Part of a small language model's weights: attention and MLP in parallel.
MLP neurons of a small language model. Each row is named by its layer, matrix (up: input weights) and neuron, and shows model dimensions 48-239. Each number is 500 + 40 x the weight over its row's rms, rounded and kept within 0 to 999. Numbers have three digits each.
After each neuron's rows, "fires after" lists the tokens most often just before its 100 highest values on Wikipedia text that the model never trained on. A number after a token or word is its count.

L8.up328:508487517538531520560519469524471506484464524573516475559470456465541519467448556485570469526556525441508534430500555449486484431575542486505462435532539507505535495535493481524589486504494443449491518456441489507590586510465440538460562478465484550510510458458510460495454499457526473451513592539568470463484467453446514521520482504464490475419525529474504490569514503568539511471533623523448514516507532504490523481491579410513482513453495474621521556477507478495528530442517509411494519506499554505492513455439500492498522434471493515510541498483551503472497620447524496523
fires after: "|" 51, "-" 10, " |" 9, "=" 5, " the" 4, ")" 4

L13.up635:580504518555529459501497495478456540507492469487439546508493486480553517462503512478412508442500453569424503441511456496505581436533536504535529485520485447465575542554474483445437461443496448566481507452488493516476440463472510476490533486523481466507491515596513497524461534515511522490482490524538431530462535462519520526458432485469564508484520547463582504476463536526442457516449512441502520496438473537494506524478520551502462529503524467482483497471545521540418532503492552420607484561484511554507491495476538571472499598396540498516497507460487532474565451548556473470
fires after: "," 26, " $" 11, " (" 10, " |" 9, ":" 5, "|" 4

L5.up140:465462495533533508484505550578423469462512519469404546506570408472502500490491483559483578514503384529496548607551483508501509517442533516561486553552475569519512527526452482508489537525439519599426636538477472423456458508535524467454483498504490540475491489504453477469534460479500495578527499468476464461537496473474495531446495509454511424472557508511539430545539497479483480477462479475513483524519537465529480536574566493478499440516478554507502452568412484585492493514602495536474497478504441542481459527517513487549528484485551503461428511501547461479465533470587463581
fires after: "-" 27, " (" 21, " |" 10, "=" 8, "|" 5, " \"" 5

L5.up439:577500481542480450498483486569538503464527532496465516439506514446507490501465506524542588435503502432508473524549467547594525516492498502496510529466454501534486492525418457523421547469495558538517519559538552445480494444551488547406409523513515454477489428500518493535474528523478531477559529498514539482501489472505497437491502495404505468499503523458421432505551582536510491561543500478535473565505504462429500519475527524444581585456578566504542541497556461561463465518479574465495470492448509531419465544410580550508518540522517523482471457454459446392496530483543465528
fires after: "." 26, "=" 12, " the" 9, " k" 7, " re" 5

L6.up535:554512557529489499546471494554522528534493563533514520480473492523469485453456597540504479468528408478454465545542510467475522489456588472486504538473464551490533465509521524541508566482449512580473559490489626400557462510472503529534508457511464622490490491498438505505496514517489483515484483520546590484491500471535587456475499465510525460501571458505552450439468532507407512500453497499433514520528485496468517518492575502482544530502480467559495508567533488516547552470550516488488518506532501464544516515556553477505543499413480513445468533510525498528527452454488514546
fires after: " the" 22, "," 21, " (" 17, "–" 7, " in" 6

L6.up93:498468512535546518547497460479471424527492453550491534441477455470403592472442513427500449486541493520469539447506514609440554447481491519540479476477436536556519461571488563498478465473557477503472520521580507465510554490548492557475502508463549453490520464509527517466564476513580420554428524468560531561526464422538493515456435534500519519446515492445495513472470519577434474549529517549485554535437448431520490499542537548471515549493478546457480557506451444488477519451532459465513479481461471469459510572524535512517484488445471504437528520549571502539444532462514487555
fires after: "=" 24, "\n\n" 12, "\n" 11, " Gold" 7, " (" 5, "." 4

L6.up246:510535521495558492547511464537463519508463506509463455456501471477495567512472511504614507475594416470504506484479480508484569489469524453450431504453490531517505509539538454553511473427440532514472499462419521466473522524497467540438506472460481470450491517439520514480529572483503483484455550508564499505491503538508442475484506467514483459472565538433567485504573488531399499511506534550458534525505464518595514516468540545459500486499554495490462520471517442507527480483533584479494482541496522481494519566521452491500465493486544485472585629530499492516519506451486518610
fires after: "\n\n" 26, " and" 26, "," 15, "\n" 9, " the" 4

L6.up243:512472526579521467466469548575543497478514514527499423423552512534500569468487464436553521484473463451512450448481462595487474433515542501502488580558381509572406471507495460486542482498441470544486506519550583529566466532617442530457519469497487528519549434450461500485508467546487493458472559460556524455465532477495514491512489463488515449563454551457436464501554499584467538485476488501513470450514486472519471480491552525521488477442558562483507522500529480497575524485536526399503474558434458444499562538495526548465523556471505532447495489539535540544484506479402527524
fires after: "\n" 30, " $" 13, "|" 11, " ag" 4

L8.up310:584527515492460533538581547501492456519542526452520520476476491458481528484467453519461555482546498446542470481485523538541453467550485493421549542492526504510536500481528498499452496442508452474507553434465555490458622495506503500537519513487527449462468490548408545506471505462460500509486456554534479479541511466466486502476386463459534515516585530434539494478499497431533540491520521498499568485494497458515483414592553511472555499399431526518511469442491560525569499496646492486530530526540399498512431548429473567494508473480520490483564436514545511525496520469544518476
fires after: " |" 77, "." 5, " Report" 4

L5.up534:481509428522500477555501519493473483446493454558456458505523466445405452494459522496530630475526469500549459531523470559543483496471484528500496537525473503437443476533514543433474490521446426506461478560494577468498490537500480531427524458378504504543493494537495491412470422521533456529528518441503549477501514481531470465469458538535518529459465483574616512497469486529450477493482536513516520576543529534498428548474457514485528498463458534526488503541517511482522439528520562453495483492447506496487456519516541512556513423441461503494455468487511516492497478447476445514
fires after: "-" 60, "." 8, " (" 5, "|" 4, "," 4

L11.up394:501495493538545547592511505478505503428489493526513469452434440511451583485441570528482452511518439530477437450540546536478508498541531535462484444519453553470492498492540478547478447459553482634507446477487469502521511517531544530485556530443510480511493491492482435503531513520559521524505486461498566554497537443510510530493519518482434497429496471452502489485543504542530475513543472525418615552488524458558467462468508475484522507491466509457457540457538508498550565507529528519556487503531523515530510478430479484460516490374453584434547523487553525522566464514500463528
fires after: "|" 14, " (" 12, "-" 11, " \"" 9, "\n\n" 9

L13.up458:497500468477468504581466471455557541439510444493454451502509525462495549474486528513527523417517474560492447454485423501498537510573527526489568560531438509520586534542553432519456525411471541581524530520470476490483485423546501435523524398479500481497531534526505572484558510530498507587523490472540498484443502515557490441480553550490518462469577511559508477520468604470458504529458534530498489462507564458497544495460496563463463530404498547515537484482484490502513497494444506534539491404513520518508558513429552526506431506500494519447502521529476482527488519452477469412
fires after: " |" 55, "|" 12, " (" 4, " was" 4

L6.up181:489468458540505543579475468473550518459593458528479481427476479400515430496508587447520482429574455527499551472515555460425550532555550475451566512455430513534418500580553405445479519494597433567535481492457541485510524508427496578513557454497511453493524483515506507503557476511483514495432538540484508483517468506448491513473457462485514525476504501542470470486504489567572464450506510539471505491418528491480549459451537502458525563538521461537503498538510521488494491482544559460467507496523453545508479519484473537551528507421473471456597472488486540489558521507512577476
fires after: "-" 30, "." 17, "=" 9, " the" 8, " ." 5

L6.up366:521490463494518493530475511452462486476514525547548477334489488526455548502430529438521492481572541559583482499473473566486583445500579561472503501467439510536533481460561568515541536513546544423462485462484574463442506399590501485475523501476545514525467479410521531511537473554493475489492528512532541470525417510487434513524479505536561452501474517494462505523566467533525481501495504562478598504480482480502503537524502496472531519471452498426541469475557493567473478459508507469527521514493442504486548513469463488498480522510585462420481545518579562496521544491412494485
fires after: "|" 60, "\n" 13, "\n\n" 7

L6.up180:537504515517532471502532521491505539483465499469574547419519458430482567483490486511467464499518451546509451409535419519505595392531554502445516556440408539504519510473550537545506475530500498593508468401462529471533545386477500471495486498484555476542578445514478511503529446522516520496485545540555500544548444527531453540435476526549522468566538530469483517480504545513489523493446515506510562510448409519597469517487513501490470468437449505477444521487455582522531514466567472546543495540512484518489459543502538503494478459492512469532472498471563479588587525454490523522
fires after: "-" 12, "\n" 12, " (" 11, "\n\n" 10, " \"" 4, "W" 4

L6.up439:509537421496489533471550496493442482475447442490521561452519511515471501475496562525541544513536503409510476502491420469523475449526477515489493562439486445559453510461511526547458514504479462534508548447551505460575482546465484490449517497517538510435500452445511531438502497488547527500510486587559488511497523532631470480472421514548444467487504572507478519454486508546486551459501488489457540537496473473477484539517515567477454538489457490512476529513503489630543497514491448441546469465511475464465528517521489490488458491483519472445495429597550493550559577483533494564
fires after: "\n" 24, " (" 21, "-" 8, "–" 6, "|" 6, "S" 4

L3.up448:491535457521514448504503510408457405429520495552486488478481473471428562474458484530548514444553547490520423545497519596483510550515526513519456468527579459499453581418507483557490511562529508544527476521524440421580529500439461541472527537485551506468511480513476482536555436598551530479505476471492451473475487570492456489482454474497487559498546521489485548532515517480487529553485494488532528541581464513496433569406453528492465563444501476542452521516508520513565503452542468480574493502493509480539502470491490471467577401429450489461520476531561506535468510426533503503
fires after: "|" 85

L3.up394:536527616507464408474491474528500472500507503459485515451477576408553503473474506541492423477487523447518544503475524527459517519487544553458470484461471449459470480484511445444459516489521447559573495561469485565490567522581457470500493522454477475449471409537444506508478512600508484489511585417461488451611502495421492521488534504511565505520391480510570563518456533459496554498473463463465471414501469456491540463503505550475510506534476537497455546520561532520574503471561487445539481550500462490503511555537478455486483580499512516507527544515532508491517482523457587510
fires after: "." 56, " sat" 9

L5.up356:577501637542433442524503531549531508436550498508467521439471508482521483522474538517572583465516472436602485455503536523526543462567480497503520486456459556460549482467479500473479598477494488578521507503481532503441475539520422489535499496482520491471514520540454508432493533504493499490523546550455603506493569495482523458471500545516546409619513492475492471444532510458487537489473520438530479424544449483443505501511456511495558477424573459498441449514483460521438541488540456505530492488506488469575531543456534507495485461474495474409484473514497510480476469467509467472
fires after: "." 49, " ." 10, "," 7

L7.up160:465497508455475490499619547525515491566654517478424523519505464503445493508507474544476549528526462472466561485495486528503581614537503552493492514438548469492537532545448528472528494497486474440506514546462470505458473524450483490563522518516461497444470566562473547509505476445489460522466474466546453527491475432537502464488530517473519544475551504529602471469484502450391560463535547492448468560526580489525519576460526438504468454551507561488523481470399511520502488487495510526407519451477590464480519539494498525533530471443527483551467493513465503557512510487490521557
fires after: " |" 56, "  " 12, ";" 6

L5.up167:568460445553452525572438534531517499497543528549489549467510463494558491498472556499528484419501432498518454475535581436461547462551473474473590511474502451493460403401481482570451511499461489543525517496488508484498558529525479522524550496448448446543518483523480483482522423585497522530473451614553511516478543502474459434515509523501495461510413522544494491442472496532448519478512498455502455445525539502482479579533456546472529462499513533494501485542497591538557561445484532475523499512567496557542505517458508444520536553510468540467489490498468523418530432509455501440
fires after: " |" 33, "|" 10, "Species" 5, "," 5, "CH" 4

L6.up477:558530451532470580492420442451469488415435494448413443492443541531485529457422494519504477547514472518505495494542468493479566584536492495436451517517491550523567558538435487516433524492430518520495520531462428444519551443495492513469525456464499489516564524489437445481553559456476496503489540480586543509503448530587484516496472483534596456462497526470492448532561480537456491562516562539426538479486561469496514535500533421478512488459568530532452474462437519511517572537490527511468498491550505519457480480485505503502480572518485477437566497494441457558581569473584526490
fires after: "-" 27, "|" 10, "  " 7, " 0" 6, " (" 6

L8.up313:522488488566536452519498519530476465464548505473456467452523449494551522471496518554535513440539475476574511489453498436521500521504519456509492522493391523474505459538582485474459538454487485609547539486481582488518562522514468518518524506477493476458471486568491518481480506488461465572561523494525516507552524512450456526486541496399520445525484489488509570474488556518532493477482465586447550462492486460483523509444444494449468465508562550427418565541557522508503491462505588567488512540424534487556490628515475512514497509497502533414513526489496605496562464446446495499
fires after: "," 20, " ." 14, "." 8, " qu" 7, "V" 7, " Exp" 5

L6.up234:487419549502563521554492519537574521431489518513483455510452517487495497491448482542445563467573523498555544602557472498486488515487521575472464567542461432540536501525523511517468515529440545545552496479447531405479522527488438463464493492483432517500484494469512491517523517471494458507555547512503478478545469544512453441432462483517534427462516562473481412509545514441414494516443586513477542460521468528547503489497594519400522435435561507444491460568497492487464501513452473527485480491514542494490440532527563473527491490460492475482514567519558550513579472428505510544
fires after: "-" 35, "|" 18, " the" 11, " of" 6, " on" 5

L8.up615:480436437576531507511586472509502480571540495571457490541506496540501512447457516491588520460498503498480555524532504458530562544504533534583503531512395489507538420560475499544538524511508444462475564477523535445527476484467528520537473461494458571514519532461546519493511464454488439501518462529489550452479488531522455459502526455438517470495462501550569508585463547517410428446411530494478437557512544517453509594449465493509565490544504579486492549528501522620521517445521512522449529468523540507504496509440554538513533423421485545538527521459505481537469533497503497570
fires after: "born" 24, " –" 12, " |" 12, "," 10, " in" 9, " (" 8

L3.up496:504533538536485407555548524444450476521534477463550454457452521404469569465443503580594427458545451491522486501442448587452519524461491497464501506443479528479491490544562473478428540511534541515533505519482510465541529485522425479481469468484550510521492518529514474423516484590591469539442529514524457554511446511565539502518486472512540503468426557490437485472546493541556480494493510547441471492418456448536549489478450513534480492453501497489401559544421438532458512470551518501535511488494498530531506504544506484489486460455492478540547547577548528513480500494498555565
fires after: "\n" 19, " (" 19, "." 16, "\n\n" 12, " \"" 8, "=" 8

L3.up161:523521489530516509465535475581516560493573519540405568489462457477456520506523545501499480487557393520466463491488555483477471501463518444448598557529389439489446516524566511516465559490514482579462518468528502523471494550513411496460515489442547494575512475581509490537516500530543418487461469560516520520478507447541530435408533440465485490520444498479474504497498544482458576498459486552460520497482503452530493478483509536444507528510506482507472466494423584556512517493556556472495481447521549519481457523427506532520476446414527485479532506574485588555551402495510587512
fires after: "=" 57, "-" 6, " the" 4, "–" 4

L8.up457:500529474451536523568576525482560445552466442497493494499475469485471464468426493467503524525585532427478627522486567396487532493510567517464484426423532523515580533494530480508546517451435487477503538497448505450484529471471543536468473408546429552475447534456485554444514491487485494491505510499523517467483491467510468487501538513483526465486518559469583498553426561538485538473446565468466467520534480503534588561445540517484456541489434479523488514499549476576571496487465457514485523502520490469427498548474470539588531533445479453535528498548519510501511508426492516544
fires after: " the" 55, " |" 12